From a checkpoint of a small transformer trained on Wikipedia: vocabulary 2048, LayerNorm before each block.
MLP neurons of a small language model. Each row is named by its layer, matrix (gate and up: input weights) and neuron, and shows model dimensions 0-191. Each number is 500 + 25 x the weight over its row's rms, rounded and kept within 0 to 999. Numbers have three digits each. A neuron's up and down rows have the sign that makes its largest values positive.
Before each neuron's rows, "fires on" lists the tokens most often at its 100 highest values on Wikipedia text that the model never trained on.

fires on: "it", "t"
L3.gate225:490472496475472503506480474529462524507542472473468501503493488526512497445511451496502485513519486447543523457469492497488509488468478470504501496472509482509519519473489514468519478484532517479499466538505441547538536535492554519534460505498515528521521506485535488504484493511453478497532531508512480523554480520526518496549529502522483515475480515500514479554495509515521482492468498478473539497515504501486448510500482541520486521534501475532485450482515510499527500462497475527525482494469477482515504548515515527555464493464544503461494485479511508483534531529495526518
L3.up225:517490526513487455470477450464489503452486513501508498506527509481473572481511487512510509505456483528503504509512443482522516452518458490512498528480525455488472491528479493505518502473526522509543518561527465496498490524507500539526519478505546525527538462507514541502534470509505510503487495470497473474502537472530549531502482527499559500467501518499521549537483506487499505511509487490464517489516506453464482462492530484481461529428478503525511480501498525503494501510486501495512524505498512516479535478534474508455474482467519500513478488528522453508491484513515519558

fires on: "ant", "t", "ist", "ell", "let", "ion"
L2.gate159:516459533499471488474492470489555525540527466533520449505506529485510491475454519495523513481516522479483537488518461515503535541542508510548459500486489525484492549493509483490492515544501492450500469496510527484525510454495482463526481457504501498529521545476494486501483463532476476487478519494508441514496481499521495483489486471542501527502538545477479457495519481492471497521537503513465489522503444465502451480483552515448501490517527458527501511537483500486513526513505479494486531514485493493499513494495511516516444539505500516480498472537491493493504553512502534541
L2.up159:530500526540506511504505492470520491512499504516532441498483468528467520429450486483500505473493482523477486516511469481513518458503503482489499491530514493490494499537470514531490494508502472466523502527486532505484514529472487460519476471530496513490528514499515539503479474562476504515524500464499440518530496510483476470482521433548538486477508526508505467476507515439478500528512504539519489513525487465511455486486556509498519506493514428475547477502498496519529509516516486480477511465443512541523532495487515474497518496510509473493524462541480479521531523512510534519

fires on: ":", " /", "ck", "ord", "/", "ow"
L4.gate72:536500499492459496488474514511478525490465479516527474492469503481496523527482511427451516529490482549503492501443505531536461486507457514517456490514458453474497476474495443467504482485482476501496500490504538480474512535491525501496539513513476512474463534484532507520497466450482478519512496495473482467544510504512480450478507448508540475544507521549492494504453510505507553535457524503514505503538544512515466522547519496487472501510495528489548516503483504506525483489488495481528502512491478510487490464500500520505514477513521528516540520500518531512491518520534552505
L4.up72:528494478520539447450485527483466537473513513526496520489532486513494448509476481504508492542506501488481490472525491497522518498449526491517497503506486532504486476485492481509533491495524516497486499549531557575467469511501527497454496538511559536520565515509484517499491484519533467521483478482521506508484547481516519497500520472493460532512510493492514502503475492485511514524512536444472490483464506478470505507499509502512469508476483502505515499498524495516499485457527499503438538439527511483497476484458474522510474465546456495480504490541511530520489503472530474452

fires on: "ust", " Bro", "v", "ro", "ent", "o"
L10.gate295:536516485504498490550501505512453497493482505550490502466480504522493562531520469503525520517442533488558496513461480527513492537461496491484536475486475534521500487481515448500519518465519506506514484479493511510484514479493531501471476526492444483463524538465529498466535537528477489529530535537485459452513465519467498472467505513531501512477514475484486472516471454505481523485518516526481526508504499492475484493474498481513495503473506464510540486495509470468484519523487528535559454505511531490473447542509517540515463490464466539507499505506512529500511513505505511507
L10.up295:487523481505529469488545539502479498456543524477519511476514466492530502496464541535521466518519510494494498504489468531505444511482560525513489517496484532512529480507491482470513516473553523494527496519500454481513482519475494523533529463485494529488498510516472539477454492509499518490520475516495495520543496526486474482482537463515474454498504496498479476497511491453472516503495486500502497433496485457523507476449538483446500503487519509508515486503497468510504514494449525530518467479500534509478513541519511524528498491528525539506523518431525526495489502478457572493

fires on: "–", ":"
L6.gate358:510475476479509478497499486500476492474484526524520521473472514491524469493537501505475545491490502534498490539471463493537501492523473484488501497516514462471530500493544496478489509542489491496492510556506503503500530496550461493492498547530485483489517528494504467464452505477480538488502518513508508505530517468460501504481422477464487497493543467468510479502478482527451512532512469452540521543532466494531508547503486505524491546441490490475537479490498487536503513471487486525476468503496504512458488493474505528556493524522460512543479544537534510505526539491499494472
L6.up358:527508484528492497501470523510503532492525519481499512500484474479498503510495468493520515523563501480516489486514437468503515491487493449545518500461502519508492545489521500516497479490466517448530521511525448547497482508524475498526506498510489538549517500509487472498494496503552469455492506505523498459474482466524458510505507484521449480506509504480465504530485482472466466529494538490522477490497510570487513515525527485521509494560469467528462497529495460535483486462502532486479470503532527482507483498474504494536472558492467528505501523506486492457464557479499474539

fires on: ":", " |", "):"
L7.gate499:465474502502472531484499413498466503495510530527497511533520525426519493529489502506529520502507536455491530517517543495517515492436505502510494494510460545480497525481511487485465528506483496494490533537502536535488544458531464536549536466513458501499498491470506440515512522506506534563518466534505473518465521520504491477487515500526492480483529480528505465483489492481470493450503469527435491487503486469497506515496474511509521470496500518516473476478523521550503513500517488494494495533481495498517503490544495469468479532484485485519540511473485482507503511477525507522
L7.up499:490517503471498492505488500499516520507485499500525484520463530491470473518486482511489479523477499468455472491451544512529494494473497513484463532504510504523501502478537511520526526454483487503489519515507528536511513528522500509511517493467510470458506502546456522519487489552518550468533501514499511519520488491493532508520520481504527471497561498528532500517489542543467453516479476502478520483474461496535559474465548490500484453475570487503470497520487482493539451497508529505563489488508493554467506493484454475499505458472519454458508513500480490528483509520472523502

fires on: ":", ".\n\n", "op", "iew"
L2.gate374:509471507496502467504503545470464485466474488500489505509540458481489484530466482500467476471491461536482474491512511495492487490504471523520474525522510517505482485505550494511489477514500520493497467550519468466513529490519462488484518467534476511498509561529550500496535490514565475466489489517543533476480553489487494498480494525517518524533509467486517521565493471469459519476536452518515530528500476509492497471482505507502532496500499439477446494520519472506493479489486516508490505453504513495518519463478532530516517533512455494583515509488515507513509457481483499515
L2.up374:499502450452498494483504521538500487508505518510549544487489465498521489481488525491465511481513493487455504476526523511481524535533456498543473489496475498504472507501499505495515490508486451461490506478513495485506507531536519470497464496463490489517564546481497466496517519510524493485539508525534520487492521522493551507476454521507478493533505496511514520486537436521467464488485480482501476507481504504464525505518523501499479551464492494525451485489532483492510472530490535508444509539479499482502513450486469481506538500496489499578520494557523491483482561486478483463

fires on: "et", " along", "ir", "ether", "("
L2.gate477:515529492518462481481498487516503504508499470497508502489508490472520553503481526501524494471540536547534524519477502506519517495486484490509495443496505493466486490469491496494539555460525516493473486526504498512482544483501553506527478460522512489458467498485524462493454494535486456524496474482520574519503474505490486484487543539493523475528468491499518472491511491488502519479507550515479523519550480547478485527527476517520494499514498496464521490454520557460473523469503483492531487521458492483546474531490488522467452535523530479497479490531442496475476508482476502489
L2.up477:516492514513498511502510489485494522513508479511491484500487511491520450439508527487467566467486530504459512502467473555495468489487485516446502450511507495500471502543501481470490480501494487489437476509515490507475476474533528514556485531471518512527502449482515474536536484439523502510475492496489481523541568489507512526519514480516503474441495500473481510515542448486526482505520520466498506526493520500551576476523496514539485507511507513501524516498503498482491491495465493525519533473509514532530472501496495494518540447467515498482460510475497504484518475521479485521

fires on: ":", "an", "ay", " place", "."
L4.gate474:489518448495518516523512503520504512528534462509532513507497494518500464502519479498487497524482504464481486570521501467516534555481491537504469453487524476520511505487494482503516466510459492495502504520493495498515540530460545446505485503516487503544523522503514476522502518476520507553526534474489582492448471480490505458561529534500549485520530494508481500516486471489515504479518487557491449507490507478528475504470494527498507470478478515526480488505483524483543496476484479481476449492458484502530501546490471494497507517493520455478509514503503506500522533514470466453
L4.up474:520494494462508503511481495518471492542541464473456514521463536479487494502479477511449481494476554449442467521517485499555493480470493530533528518513500500512521491469504521532503549424490492470503519498515474546544465508505503505475492499483538491502483502478441474467536522479550526511533513486528486491514493479495520517511505466465513547445502498477527500515488434492507507500506515485500501499481519459514533501496508488495505499483527519506489534538513516479486560516468529559496453502498507484472503531472457502513504464509525501479514493510521475501493507511498513519

fires on: " |", "it", ";", "um", "air"
L4.gate42:501443498516497499477504511484507515523548542506461499504467483491489490501502503507529479494524486481533526488493484507500505487486519509546542490492493502436468492491499521454441475503495528479544506537499416458480530502483480502500491510489533487500512510483514538466484542486482519497506522481450498482496451504497515509482553515476498511534532507473518471467518498481464497526470541514480496536517515485494453525482474480541529496497516530491518529477477513511451520472483484533533512473536500517547483488492538509503488482493473527520493434499476520548526457548481506495
L4.up42:492521518484524456491491424508489541498478521491508533524493494473496504494513501504537532508517521499507533455518519470469499522519501478534497507517516523525469497484487517498453486521509515516541503512453462482520536522499496512513522486468544559451515517513525456510505466490459518533442472497466491476545504502464515502487500497514500511481482558509505491495507500541524488467527480517529519481512477522484517460527512479515501462486506525515487476512507486479503475478455525498491537518441473514526485461493469550468453513490519546553507487503447520493523464511493518467

fires on: "ro", "ent", "way", "an", "ast", "ag"
L4.gate498:523496516469492451509462469544471519466497501534483527523509465529481502562514534503510483494491495501482426499468443514477485504504480500451508497492503507511513495491502473490480504462518537499518524523523491553507526496468534518480496495549505526491522484536513527499517521521508494518504488498481532508511439503496498508518499468527485517485454559485502488527493470517530499467535513514476499516472490430514493520515513521516476448473515532534465551486479489477502484488483444502524486532543498517463496529475496491499525497499501485539495525496495531506507538514478421508
L4.up498:466491478509479501527526519503492479446466543515523488479522518491498513514507509481494489508478529477518531488476514509506510514456492537470480543521465493470567511528486534499515475496531500493509526484492510494491517474442498487500524519462492492427533519506493515498489535489475518490500502555499493480494543467472544496487547519512466473514492490520472499552505530441523487496505516490490561510522526491489529520463507511495521537467503559566501509471469485497505484493518494536460514469480508530512438514505494505466513473496505447480497504457513463498495535488529494507

fires on: "ing", "istory", "nd", "-", "it", "e"
L6.gate455:476515500515471510488518533450512491524537508479461468503549527465526495459503470554497518507501506478492492492505465496476472498517498548475497444485475502491485524474467507495461463501457514535472493501479511532526489520548513505528446508472476558499441529485493487527475479520507471504508556493498539487556514495514486502555519539485486479479511490519503540502518467498504530537455481509477504507479494510509537477472502526460500512545524504510471474512493542470548490503478509459476483523518495504504469484490514541491524450499491493511508534491499470477476507531501463513
L6.up455:490510480454501512526484427445500523524525475512481514513466489535499530452538517525530509527460490479518503494540491480456527519514469530517498519491489531523496495538487496486475499497480540510469557519459495491487505525511507485506479449453508515497542503500534505465497491489469489546525491511550537497521471523486493495513490501518474504457458514523475549516515480506511524520490481531546546461470524471539497497499528523458482481505488509509477548527471518494492509485470487511495504519489503500484510526480495530505508471435495489475488426484524450502496529487498511501

fires on: "h", "or", "ir", ":", "ar"
L4.gate380:495501498512496503469499464461503547547551481511493519506450510467478486552549437473493547502488465521512500487486525523483521522496532489483481479514503530485496499543459493507509522510472519486474510485505467510507530483531463488497490530505502486474506454448511524516519479509503505508530482494460502494486508470464504476527471510536466511437519548517487498519532532494432475492502511466513479536457506468496495467517516490536511486536521536499524482460537479505492541496519532533522481512508524504463448527518509491473525500495509464489529513512482513496514492521552497546
L4.up380:479474488489496463513536486478489531470522515518529466463431497524510485488499479527566516491511514499476508541462511503497493536488518495520486507499484495501492519493516475523451535487474532527514480496443493500508487502478519471487501502478499494486516499514498509520493511499472536466500493490493501536530455459500553497520473507511497471542496520519496469525515468538489455497543570488475466473496555508512467455545514533496505504501532449459467512501483550475512468479490538519479482495511533510522479496483489501512544424479517535500499539493505465481534484509510498514

fires on: "ad", "–", "nd"
L3.gate350:481539528512496467506484519509487495498516467523468528498507504513541491541462472532535541462509508533518461508492488528534524454496501478487510541521510524482495447506514467479498505441482461517510508499499493519518525484540517541525523494539501528539528495527461517477493485460475531514492526492455446462469461498480513564503522518504455472468525496481539507485539526461478498506465513495530489491491517539507491521481514516483496521498513481521523473508484472444523454494541501504537452514496486494507500448445475493510494514511497509488528509499490466496476464478507503529
L3.up350:462501470480460464490514508499490483545530520517467503491535465453513481540485435505516526464518505528527454502490505502520492516479516481493555500503509519482454445502464542491517506457484507504466530484509480546491496487510517530561526479505507544541483482505455488492513511503520524468530483487544505457491492498477537520501537529524480499501490513497464497471541505484507483543457481468526515498508483554535487537515533554479480514509497477530491479509506462478487472477475515481506510496494531491509466500476488488512488492538475508455484541491543484482533495504459503517

fires on: " ro", "y", "or", "he", "m", "is"
L2.gate241:489537491492554503480478489485490514493491506486515573474532486524539460484500499506509474502524453494502459488483563496506506553519431519520494506546517508482527527511459505503477509515553541499539504499488516478508507458481491512484496502489473471438506498469503513519497483517516491494488482500513503511467488464501508483497491499514510460507464492546493445470481486534438474506501511520520531466487468501562504501519487483513503494539529498504477517515520455501490492497540473501513481517467502503483579504489501480489505453513531508475491566472505487473499524525528509529
L2.up241:474528505486489474482497498475495499494476561495529494485507529534512457484500486504541478506501527508515487465522547466530509496524478523512500512533519507509458501463563499537491480543553501534511463525514489491498475506500462494496463496501472558500503505452444463483473500488492538542524452480510494542503527473477505492522458511490488471483561491518489484508503514538501475487504478550538508481474502501496534470492479473515531515488468505533510582504533487479475480523504502493477506485528475497513479507461444488484512501523524451500497518525497465488471472514524512479